Weights of a small GPT-style language model, trained from scratch on English Wikipedia: 10 layers, capped logits.
MLP neurons of a small language model. Each row is named by its layer, matrix (down: output weights) and neuron, and shows model dimensions 16-143. Each number is 128 + 32 x the weight over its row's rms, rounded and kept within 0 to 255. Numbers have three digits each. A neuron's up and down rows have the sign that makes its largest values positive.
A block is one neuron, or neurons of one layer that tend to fire together. Before each block is what it responds to, as a language model described it from the Wikipedia text at the highest values.

Description: Mostly "the" right after a preposition like by, during, in, opening a time or place phrase: "By the end", "During the 1960s", "in the United States".
L7.down358:104055076171115167130094104174170150123096088124089161120122172102146086145143122092119097183140117156127212167068123035116130087109118183088184060125096139182111198101093143108203106112121104174146111113092152110142148132120168139093122097125154147133052129063141140106120113153125191133146134040102140177186160070064132097133161139097160149089170175094117153150117153130144148159076
L7.down608:095049061142139106182159154163129172100132166105133133067109080136098101173057130214127139081149105168233156130152175074170116093166146127082094104161147099108099140099114115162133134130148120156141129127116156161139126120096085130116128146097160128116092162075190148139133157145151165104120108133165129174128167168085132063165074082133175104159122130105119137099165132156117146144113
L7.down842:165081169107079103140179068052152158061156132068146091166195154178118164163167114112115186138140152126128149080125100113115147066169137073120120158106186134078078098127141118126177151105188179135138115102069191057180157141132092028108151181106086139181127133196130136136176090148159154101126082156148087117135140087127155081107100114151140103095135163130113082123126125117179143199044
L7.down928:146127137117094095128132068133098119089086125068110130102158127125142125180160156130149143101133140176188165082120107155117125122148128173090105110085064103127073139131149092133172058115149104095154112064087179062151157151153155107076133170082132077180089112170169195139135121108113107187069169100138129061147136148105076108135136121113098097147156088124109126108108104128188109096124

Description: Commas and the conjunction and that link words, phrases or clauses, especially an and directly followed by a comma, as in ill and, social, political.
L6.down16:118130121141150102178149164076169149151214146110133151175133108079070152149137156046114106140146024080122140185138119084125089080123122132070091118114139063074159147099073093184143145117070131183138105092073082162132114139141128110127142158074097081105117130140158114136069069096110187133145109141092111132117134157125110124091101128150156144083124095099121114109146136149127110156120
L6.down50:105068119133110121131117107162127120040102106224141112129085116068147084112154140151151129162077050118131135086133140150120139120094113132063104125113103114096144121181136166126171108064115105172065103139126088111120147152120111140107121177128081093061169129101120104155122123101130191110124130098120153161149133115106124115152140115204098105095105221137190123090139166148106146151141
L6.down253:117181107186173073129118123088196125167137149152117148134113126071116088160158055161179107075116059150118128126083169170060099136136114144155111104139118111126130112099084122109112072113154144153132120135082131115105118094151087137102126091148096109107121198104181119145161149149129137123120077101051120104165138156166070167166096114052111150124109136111107194124108089194137115152126
L6.down305:103173133148136102104126103100112125164169167148151104122202109109180103131202087131074086146123154129101132068117120167166146109141108083152133103105189145082133120127126132149109136095153129102100087160123110093083145127147106101128156138073131134081127124173153139177176141108161107116089129133121105131077127164125158114145143139163145108127186236145120167150140127158094155119162
L6.down394:104156119125200115166140174126158100128159120127096175203122163121102136110178128148139097122186095196111122129160164154127121121129134141131127153122121132157168152115124134128076142143091157103100119121132088176212097160074082070144119127122161081103057093112142101152209173151102141175132153142159115136143142078114121165100134133134169133155115115084203151100128168101078081092101
L6.down454:137153152124136162166181128107131192172119093105134134106207144078177137054123124126142123160113118192107108157084135136117139137144095130188159148136063053121138124159143110161099160109200147093091114164143133094101180103167144122092129123137114176143150085170165109104140154124130142085130078114182157165083064113128106116120188116090098114138162149153161129158163139134147091086118
L6.down482:113118125175124140113146134114101086147148125119109154241094113139163127133144140086129176154117086123163156112131109126157114132151161101201076142130175071142196208102141113110117153088110156188170133159123152142074115133103121052101109104144067061110106195113122129121141153144114123114131107186178166134110115123159124117139172103134155100139108189145113121183076149106104082101181
L6.down568:206102086073140155157172077130133098114082128131140096166179147086126094099167105139061119111109038144183133118190177147126164157175147118176120170127126106121085167110119095146083160085145114134125139099102156121083108150126127098084162096172108129145097115126159198140114173137176161113179132133118173202113168152126163167076137138112076089153120221125104149155131119106168157102141
L6.down644:103153173093116149095126162121142139131143103112092075128161170111154108139173074179119112091117191121145098096093116181113108177136151156132121116134173146113088145138099133089141120144123083125103146164112105162124123116132080114155110133132122122093182133137091118128139127138133138081109144188146111146150210087064128122087122138091215154108192145212122111132177143149132156133087
L6.down689:158154116134075156067138142115112096147126164153132130146144152170072083146153133168128162141103141209178121170139122111153210145143088099114093151151133142146130143086127116139086150149102135120087117144146104166142196128094101138189139151120167096170182133166177129152152127151133089193130194092124136148102069154162093147110127056061120125101172131098110133108140116134137110126200
L6.down761:135197123145147198156120108124122092118127145136115103097179115122105113084115077104145124165161189141177166121139151167109150065106084226106144128139136132079089081152115070147090154198115190140119076108107122155083182102112177193205176116139152059105136163089132133091170083128110071133151127087171031125144170127118102158152074126084072140226139140141123144117131138106101149148141
L6.down853:066118145130101087161111185115124094149160088139162098114127158096125193158107098134169124161088151198132124166078151100119085138143085134115152168128096172103121117056124176103057134155131087144133112165121150093100155093127200109088168115073156114124155214106130146106098103124179100154144153102100075101136145151160141179150097084111121116089111165145102111170127128108089115163197
L6.down922:201175096062157073121049143084131097153161128110079113140130062152093164076172152190170155128109168124135173150115152104128161127197116124196120153170139129129127169143136145147126095113164186106172121067116072099086093158107134104149111133135145165156178061138095162123138117152087075125119184151063136055131121158090125152116115142107133179110086124050143162110123133089100152115073
L6.down1032:112085071124120149137076134089187042088092127141159126126149111120111153118106142105154113083156122161095153187176096138056096127067137136098127146141119109094055118063059128129130114157146127100139110182123154099155157140141164205107134085081083113097113113168131120087135053142151149126139132102096109122133134198132153107093094100095117129107092085056151123145118177100154100185120
L6.down1571:144111106163124126075172140124134106114179175180102104145141096087204183141187132124114127105074094104152071100093149117059138178154112070212055063158163066132184143176181088100136108147163137135120107124160083118072091152145110121064054128088077096159138137102104133169125145186144156096165116139103111111148148120158076149098151134133159087140115101151144152157109154113172147122157
L6.down1607:154151069141100127177060133096149116116112142090066126130104204110159180132126117134102121090150111194166139125114132116156115157137082090156173145120157154176167156112091142183135116158118155120120096142110136122105112133125166123058120097095195134113136159121148080104175113169126170110081098081158143056095131131145131129154129076067133185165150129141080101082157090138136138103165

Description: Function words right after an auxiliary or verb, mostly negators such as not and n't, plus infinitival to and adverbs: did not, failed to, consists largely.
L7.down473:160146110131171131086133148152139172099182127126170166095143121068092120175138103039120139100095071108101125057083141137099156129119147086142158093103141115087179123140111108120110135144086097128140204166147097150103117127134146084138132172000144126197063100189115163164093127082130156123132121098210156178143089145196127121119206145117104112149105095113082117186123142121128144171102
L7.down526:176171099119101136165118095121172126087101117133077143127080108133164101105107138170198119136165073080082107127131195148145181096148161085064134161120187099113145103129114123140135108119127188113079155105166103194159126128157082132126109098106115160174107154162108108127148119063203132141148137096153126179092139123251155157171113144140110143124149119195184120139143148147091090179109
L7.down1410:140127164170164131135142152124127151116115152176114176115133205182119147116154108146113154158166121205154158145087124133096105112123076126150128148163120106111126110057149110090092123125056095072123122184131157166175122143107149102113175125097157066182081103095056105116094134132122100091054107125103110107141101138090086159119155066155147134105123171122148146097112140189108090099161
L7.down1507:148097187104078162120176127099136150173183119092068147149118127137145122115139135159123190124156138160116126195114178157110098125131100069143126135113136185119079122056150113117086159150125120148177099098136110117130133146139095118130152143130186148118096152188068109083126189173141109123046113115109101183171129103130111138121132165117167101079150116125153134128108131109122058142121

Description: Fires on the -ly ending that finishes an adverb split across tokens, as in independ-ently, care-fully, loc-ally, and on a few other word-final pieces.
L3.down825:099122099074144164111151117113080128102104094078193168130126109165091141165107105183095103099096121083103135171086094098186117195109142122139112197162148173135149106135215099120099159107127136197117110158235123109130164191127137149130157136090102159133123141151067150069135171129117135087160153125110118108058181128143106144126163106139144065113170141159113080073091083125172106165103

Description: The period after "St" in saint-based names like St. Louis, St. Mirren, St. Augustine; weaker on word pieces after st- (stomach, stamp), San, and "the".
L3.down1368:066053098078115161140093127129080128119122166158069111108094166067127128136169148094136147154116181094111121138138070202097175102124090149192115092067116150121099177107102143169179202135169112083147177111091160108134097142083128083131151159118127136173147103155076137148145121131073082172018077133110116124126087127136100121156109137074156112093083124131088129081120128082118101089130

Description: Middle subword pieces inside non-English proper names, mostly Eastern European or Romance, often in sports tables and rosters, e.g. M-old-oveanu, Nă-st-ase, Mlad-en.
L7.down621:141124095117156126179140159117178160120092121078145124152104051116143157127162160149155140176107111126131129075110170099189096147133157169124161167095142142126105136155116096165108173133087151077110154118140117144113092139189149150055120065115122142108125150105146130076083163133198149129147049127200125154153129126163148127112085084062112193162129078045175165107086169113140125180124
L7.down744:144114164093070083148148138083144170110114121103191117122101147110138108096153144044098118156108113130174200130130130186157121196212091131127155183112117104125127150192115167120125153135184089173130093168127164159119148158086138089136159132089149163133142196083097149160085056112122115188113210098214149128122127166159123087050133094125092113100154101129132133139094045130112115171119
L7.down748:105101155108121106092111175107084112158054174071144144112184116088157169118117084129158145158118201146088111124118100098202137109103068122144107109137164086175153107117151119195150159188119071082106105124067111206136070114110183117170176123163112100193133124165118132132065151108101117159148166014114109118101127062101129107176091157190107107101141125124141091176186089143138147072124
L7.down792:105099168103150100190168103137117084135152085126129163127100085163126142107144105162109144153127150120080121139060072129094132121143141139059112138155040080190112165105151155127051143157146128145131102124139103160085138166082200149193101094137149143133087196108091144130087089082131158139132109161117176145192153124126110135087103117144111129053132120174137140170117151118126114131139

Description: Commas that close a complete main clause in narrative or biographical prose, before and, which, where, including, or a participle phrase.
L7.down274:093098075130121100091104178073138104132116134149095076122132096127146080098126097177096132096169146147072137138141061107164110189086119150094134151133107133113114137129119143178082180120157115107095094195124131102038145129124147089069096081065056154079163088133116097094113121081177139135120116101096103177131176125166106141088091128077186090120066156198100106153128142156205081136093
L7.down1353:140183160103080178108091059119145096127150166153142106122116139083158098137102109160137137118105100113162127155099086119118097115131153108161067118143117134102093134115119162127143153153168109107084146163137123118144130071106146097097141151104137126135146147141086110142099203112119121166080127132068103123124165117152091129120126096140093149123079198167127113159108114177156142151127
L7.down1358:179141129127090102173177149079172138164097168142137150139136094125135084062086127222142114116144093097153077096117055120163078056120058157151171179133118141114163167106120140186084124118158107121107115126107132114087161120131149113103139137150154096142168123077168098124115102138213167182121095080118144102152137103099119105131124116092156084192142109164143167205100142105225140128087
L7.down1543:133136096124096119120148157088151088081133111106165076149109105102156153124132163095178117144126120117134142170098142149144180134160115191146112162165104151099082124069131083103132154160157062077120157115116099101111149136151139151104123125120118118159106104124205126165126197098119126101113085055145110141142146145107166171091121114110114096148130142163150130157138129176159074120049

Description: Word pieces inside non-English proper names, often just after an accented letter, mostly in sports results and tables: Bá|r|ányos, Kriszti|án|, Vukov|ar|.
L6.down23:094180169100136120099112144081139104138126151142122136150215086091181132158174153149157188168141156061127124123107216127160120107175118158129135122153090115109126144178126135160116166146137149169111076147127096123145107094111185163195123149096140115138163128146137104158127170095113042136163225111147094138109199086120125121125147167084130055077174179197091121128085096114169146121153
L6.down78:124138127161189103164128095100130105108076117115099090087211146155165111123153196140116130109114223116087113143149129099130073161144149180131104084149075124163113138160115195161086130185157145140135056139141095142098145123114202175093092098073148061155147130139139103147101146067104220102174122151150109134139111118179089142065116123099146149069102082084152135106105143116143105133146
L6.down120:105123162123124138170121134160155169145114111128114165155187138090116139128127180147120141118092136114106137176082126068125112124130122094118108124190141098088118083173159202166117089133113105080109101105176104126102087165110165140135109073149129072145121123119166122108196055124185129130119138161166065182141092088107106127130146136155137109170085137111150064168145077119064125113113
L6.down140:083166114150140180161154105124094063115127131110130160125134129128084173150131120177112199106080116150111144099118081146154102148084118110132149144135055136150096098100145118139075159107064145084135152081148140143148144088128082126193167114066128115097138119142103127067141124110108107072141081112090097133062123142087133083127142112158113139117115141085105145158110140143166140130193
L6.down318:124124166124076179107139141059135109162114137159149182107157070164151159090144169126137123117144081136174085083142125164097155143116110153107151100095141101115152096118123140157072137149137177120118126125193148180109109123173112121075113171106127111151140141104181124102009119177157083087176196108099107159086153112068076107061153149124118132115165184113121123129092138132138117168161
L6.down339:120106149149112183129124200136135116157119141111121126146112101097126101116127079081187106068082073151164197177135138176117107135157110147133119094160103145131090105104107118140115155128169190125097128129113104132150104156101124137120144166122134131199121139143123112115142208107134121188153158108191126109159188092124157159141128147111101161113168081068150140159056120147117091150163
L6.down402:144129116132096151102109144113098170191132136165077126144147137117117106108176203136165127157073111140107133114100168106080156091116125095118125103150093135169121151098128139080113138152145163103089106119173074157070076131161150218128112119102112078175080118088080170141121121096158115099153164106107125114033104073095125210125092118119144101083134135169153155155143134110145124162147
L6.down427:165159174102152085200182114161123115181157107114116118085114133174121168080075168130117128099107127086148135114093119101131158135105197136119145139121099142077123144147163122186153162101127147132091129141118130187092130119092107165175101094087162107132176097146128090114108120156116099099080096126139095144082074100151082162129146104099148108088082171134170146066050108135160166156110
L6.down511:092144131121083176114149125148111137157126137098140109110091101087093109093136083121113078166134131079128154069113140093124145166155174110174117133109108127099142144114135147137080120152135175144143166107121096161119097147059117146101152109127130155137105106114111111094139138091103100067127216123133115145070108109125141110156102120123179117176131180097192110103132159136109120135105
L6.down549:131116094139141060130133099076134105135096191152136130179076087081100112167165130196089114059088138163164168094158179119169115100139147142107153094136151140143162196165110124108139185067156125181152172114117096091137138160151099128155136142126081148119182169119057138139107131107175114103047188207194146135109113122162125076120140136133142082154174072076145149163085152086205197100122
L6.down797:103139142091121132145191202082116153124103123138120066113185129175107108137109116104130127108123122151104150146130145118092072101196154120163116151181147125154112174127147133128138155157084115171080098153135136121039142106133120219098142116102115133136135097148106172144081101129147166137174106173060134100198072107157142154062060147154106108119101130119081111133160064079126166127185
L6.down933:078148127139135085132155137140083090195074132095105118131114140128051145139152159139097146093139125135131170128134157116098154103080162223091108211060083135114136173125122176190113126156106163181119092073140021138087121146118106117139075147090084157110131071144129138118089119114133103147155143121166142209143122089157120094091166129130132151141176148103134085129101075087158121135112
L6.down1341:170108112149156169144063108195091155072133122093103097138126122143184120070071094085140112161176087166133180122113197093113111083094114173084129079141130169147090076172137173137138200075242178167096159107108134167093128136138146149116147116209123061131141123104096182127156165172105136067170113101124070103083157113175157140136147102099143120152123112091101167080127061106142159132081
L6.down1523:092117105105113106149129108127104100094164095119128188125126143124108120096133137132156104136122071124090125144131071085094139088184139131101152163209104076178097078143082098176135103117132173138062160069104086116115087137102079116156073090127086079153228078144157063107167119123142111131110101175168104097125156114104143146152153138111166127100116149112171099106134129118137115082135
L6.down1589:115106095128131190163210120128100107125054157144105123117144154144138131127170135144170129096084181119175173157135125148168154085151146185154170108141183132218070151100141117082188139108100140149132145104081055065174144151095115145153111209161102120131054177100123159144114112110124153069099112073170098142100149122129113112038138143152081081145064160099175179084118117085115095129160
L6.down1664:110100115117115129129153125102145137093148097104181104152123157144114116124120131161118131255142105168141189157111110075151192126153116143178136161148094152160141143191141202111151113107143154134121114168121139142136169099175075137093154196109102132084145116144098105086031112161136091104076110095080131172115143195095090213202098145174061190137115076111162147134140169097125136132192

Description: Second or later pieces of words split into fragments, often foreign proper names in tables and lists, e.g. Ily-s-iakos, Wär-ts-ilä, canv-as.
L3.down662:113110120086122159117137128176070152088141121161107146133175153131084184133070146084123142099080098083107087105152114123139089098157144121096109111080128093087144165115146112140073120104087085123164105159163108104147206098128128124070137174051102174083129101110216153115186106128095177000121121151128136136098168054121127081087142173101054138145157197141139144121142140059123127132160

Description: Opening quote marks, commas, brackets, parentheses and colons right after a noun or verb, where a quotation, name, gloss or aside begins, e.g. called "saturnism", platelet (, Plovdiv, Bulgaria.
L3.down1431:126120118191152094213125191082168128107174157147145107210111059125126156178098063117118104105143113176093081151089147138139148144115178134107122090112112139184105157115137101155120120091094132145032075120076103100130138125173149172073131135145147136088162135119162146113188150144071113095140096140125139136137173118164100153156153160161086093076133133130136109078116133075134097134198

Description: Adverb-like modifier tokens such as not, n't, most, more, very, still and -ly endings (largely, steadily), plus sentence-initial After.
L6.down33:179120104105144184150164101098136146147151156109133124175088139096110173137149099143147174186153086135118148136127129092105143143086153117089122121130120140100181102138146151126115150119115108159099187097099152147151082207168168095083138182115101172098081136121128179109141152133175095122201171113089086166147148129135128107132122148171115143145123094129077105098095145162101155134120
L6.down101:120112097095125102120114146090133101079169110132077162125141169157130127068159142111156100068125125156192147121106138096150155140080128093043085138131072103123163084095138078141081141178152153188077174115107125148146143149146142105120173139144106113163037111174177095129097146065166159124119125038119131105157157134144190109144188149163149139212107086131067145185126115154088169095101
L6.down237:130094158163136110185143071174055078103209149102111131117108148206099007166105101138120170151094171164094179203144090118127101172145216110147131144126140132092149108126121184075106170155141158106107151091116083093070172128120147188149122114125105145107176116095196155113092101156147069108138106123125120136132129195145122170135134106140149103110154184144211133193103152133121153197134
L6.down249:104154028163096140106069123123125080114202159069090123096088129137125142123162139151175093150199151082092117133141147132148100115101100153145086068092127082140084097122109146123151129137067143119140137124062089135178098251124153090136107148118134136159138152151117106160074094116130079101110131146102118135077196169120146081150157103129116168154101061157153145112132131150096103172127
L6.down341:122123081095144128110155109100140112138210122090081149166093113100147166118130148166090165140119117123083055079112140096163141153068167195140079141127165112153072044093102164090096196085095068139145198106131134159106108142150101132094152120176138087135140096082176118102097100143113121104130153136105140122108168186131133115121119145166113130084146162127078172133133076096147084116128
L6.down367:137095143101123138121152112092091082142093104104134101143092158119151119137144090198140111060167133079072049164077152141109100112085136165109148171150098172149141147119126103102152129182164112104153169124099091084084098141112109202134107151122113140174112158102079150117095107134106151109091107143126129120167129137179147127117086129200129099176151167147167128163140116114125054210156
L6.down458:089129150110083166086152113052112083045135150161135129127161100151156086125137115146164162120120123087079136111176088080106094127184176121111126122121095114176106137172068093098122100138083119084055135056157108080109119095053195126134157135154152141093183143114147107109120116113114124083123114155150136136127120121097110142101161116167101132121083128183103109156112134122087114135167
L6.down530:110134114152127119150087094105110153205189138123150157122101113162109136114083109174108115071149150153199110119133156095109156204115108097107115106094097098111160080152171139106142147156151129129128178147093054152134159128162123101177205126146172134136145116082118093125100124121102110090105108097092117131161197086103107098128135095092121179094155073158125153128169153167118128133142
L6.down555:087147092057119155093047123146170148091135117165136182077059178148150091090105125145125134092116092077109150163163132131108118104125117176087144186123090126160220084140122181082137172150103109147169153154130067134104110142149127125126071090080124114152093166135116198145121121134101089078121156104110188149158182188147114139123180141097122105143110162160158131141107144143117120128045
L6.down901:150197171181102115092121150120141091083101136052155158115172111148138108137189071140110128114118106116142120120120119101086106123118093218118121137172109123090155096056141099105023082161186115099116138144104083175173161074180124114142136080088133141127157129162163143154131122082155107098105154128133118077114134100098119098188119133115131084216061113129146165132160125178114168110116
L6.down1295:156158115145074138180092140074154123132104136103191127140103165049097138089132117123197085094143114136129166104149124120079124152037128154139163123095173110096113144187127105093098161139128126064070095106105138101091095195133154156123162104076115194113070144127090080108134120102126099176164151121143148155142168118151047139095106153121147116065124134057176100124125113110116107133133
L6.down1300:171132139143113153140054147162101166035099116183107127147161136164056190135146148065131109123108141112104103082128167138153105123126112123156114114171109180164123170141160115136172128152112061098115145112137040172097065162116095104111079182076100101157169099099063117095077099122136210105128115139178084115113095104135195117140111086131152121142132120175152121124084121087152161150089
L6.down1527:148137122130149156154167069175144126123100083090108098161151164060111096158147140124113094086185128126157129176114090138110186108180123138100124110190142149159137144196079139114086136143129134107105138176081144179102067123153109154157122157121134208127124128117140121101104205140133170138145146134130162087134143074167121157111102091097150161181108096107104100122141154148139170073113
L6.down1584:079137110149136107123087165044163190123097057129121149071144138168112059122151083135113183154115116119112144149096159135142219085078100138190124099091170097128129119088155128166142110102107099154150055132119060109135135130135116152162161090183162198136098101135129093103135169131097134135171103158143155107102100186177129144136107130151117098122146141168137100117117170106163096096115
L6.down1608:164131066076080204164186115133135095163135111093144099105157155123101102150138091178120067093170150165145076142164113113117118156124120163167172092170132101123121081151122138120178164070123109098109101132096146171112122092206164103068160141162168137147143145138141148107135103090169138119124135090137171172120143089107135118138045113198106146086133118136167100100144112100175057109128
L6.down1714:145160120162082129151065098089155147091094181128203121146154097136103098181157191136198114117140122100150174097118166149122119145134175098076172156149159089138096178149104191190195111174121163102162175143128088162161140098119146146066094173117111144157069128113107105219135103120143135114169115110139161172104136162118127137132191177153111151123154138171140126099151132067153140152087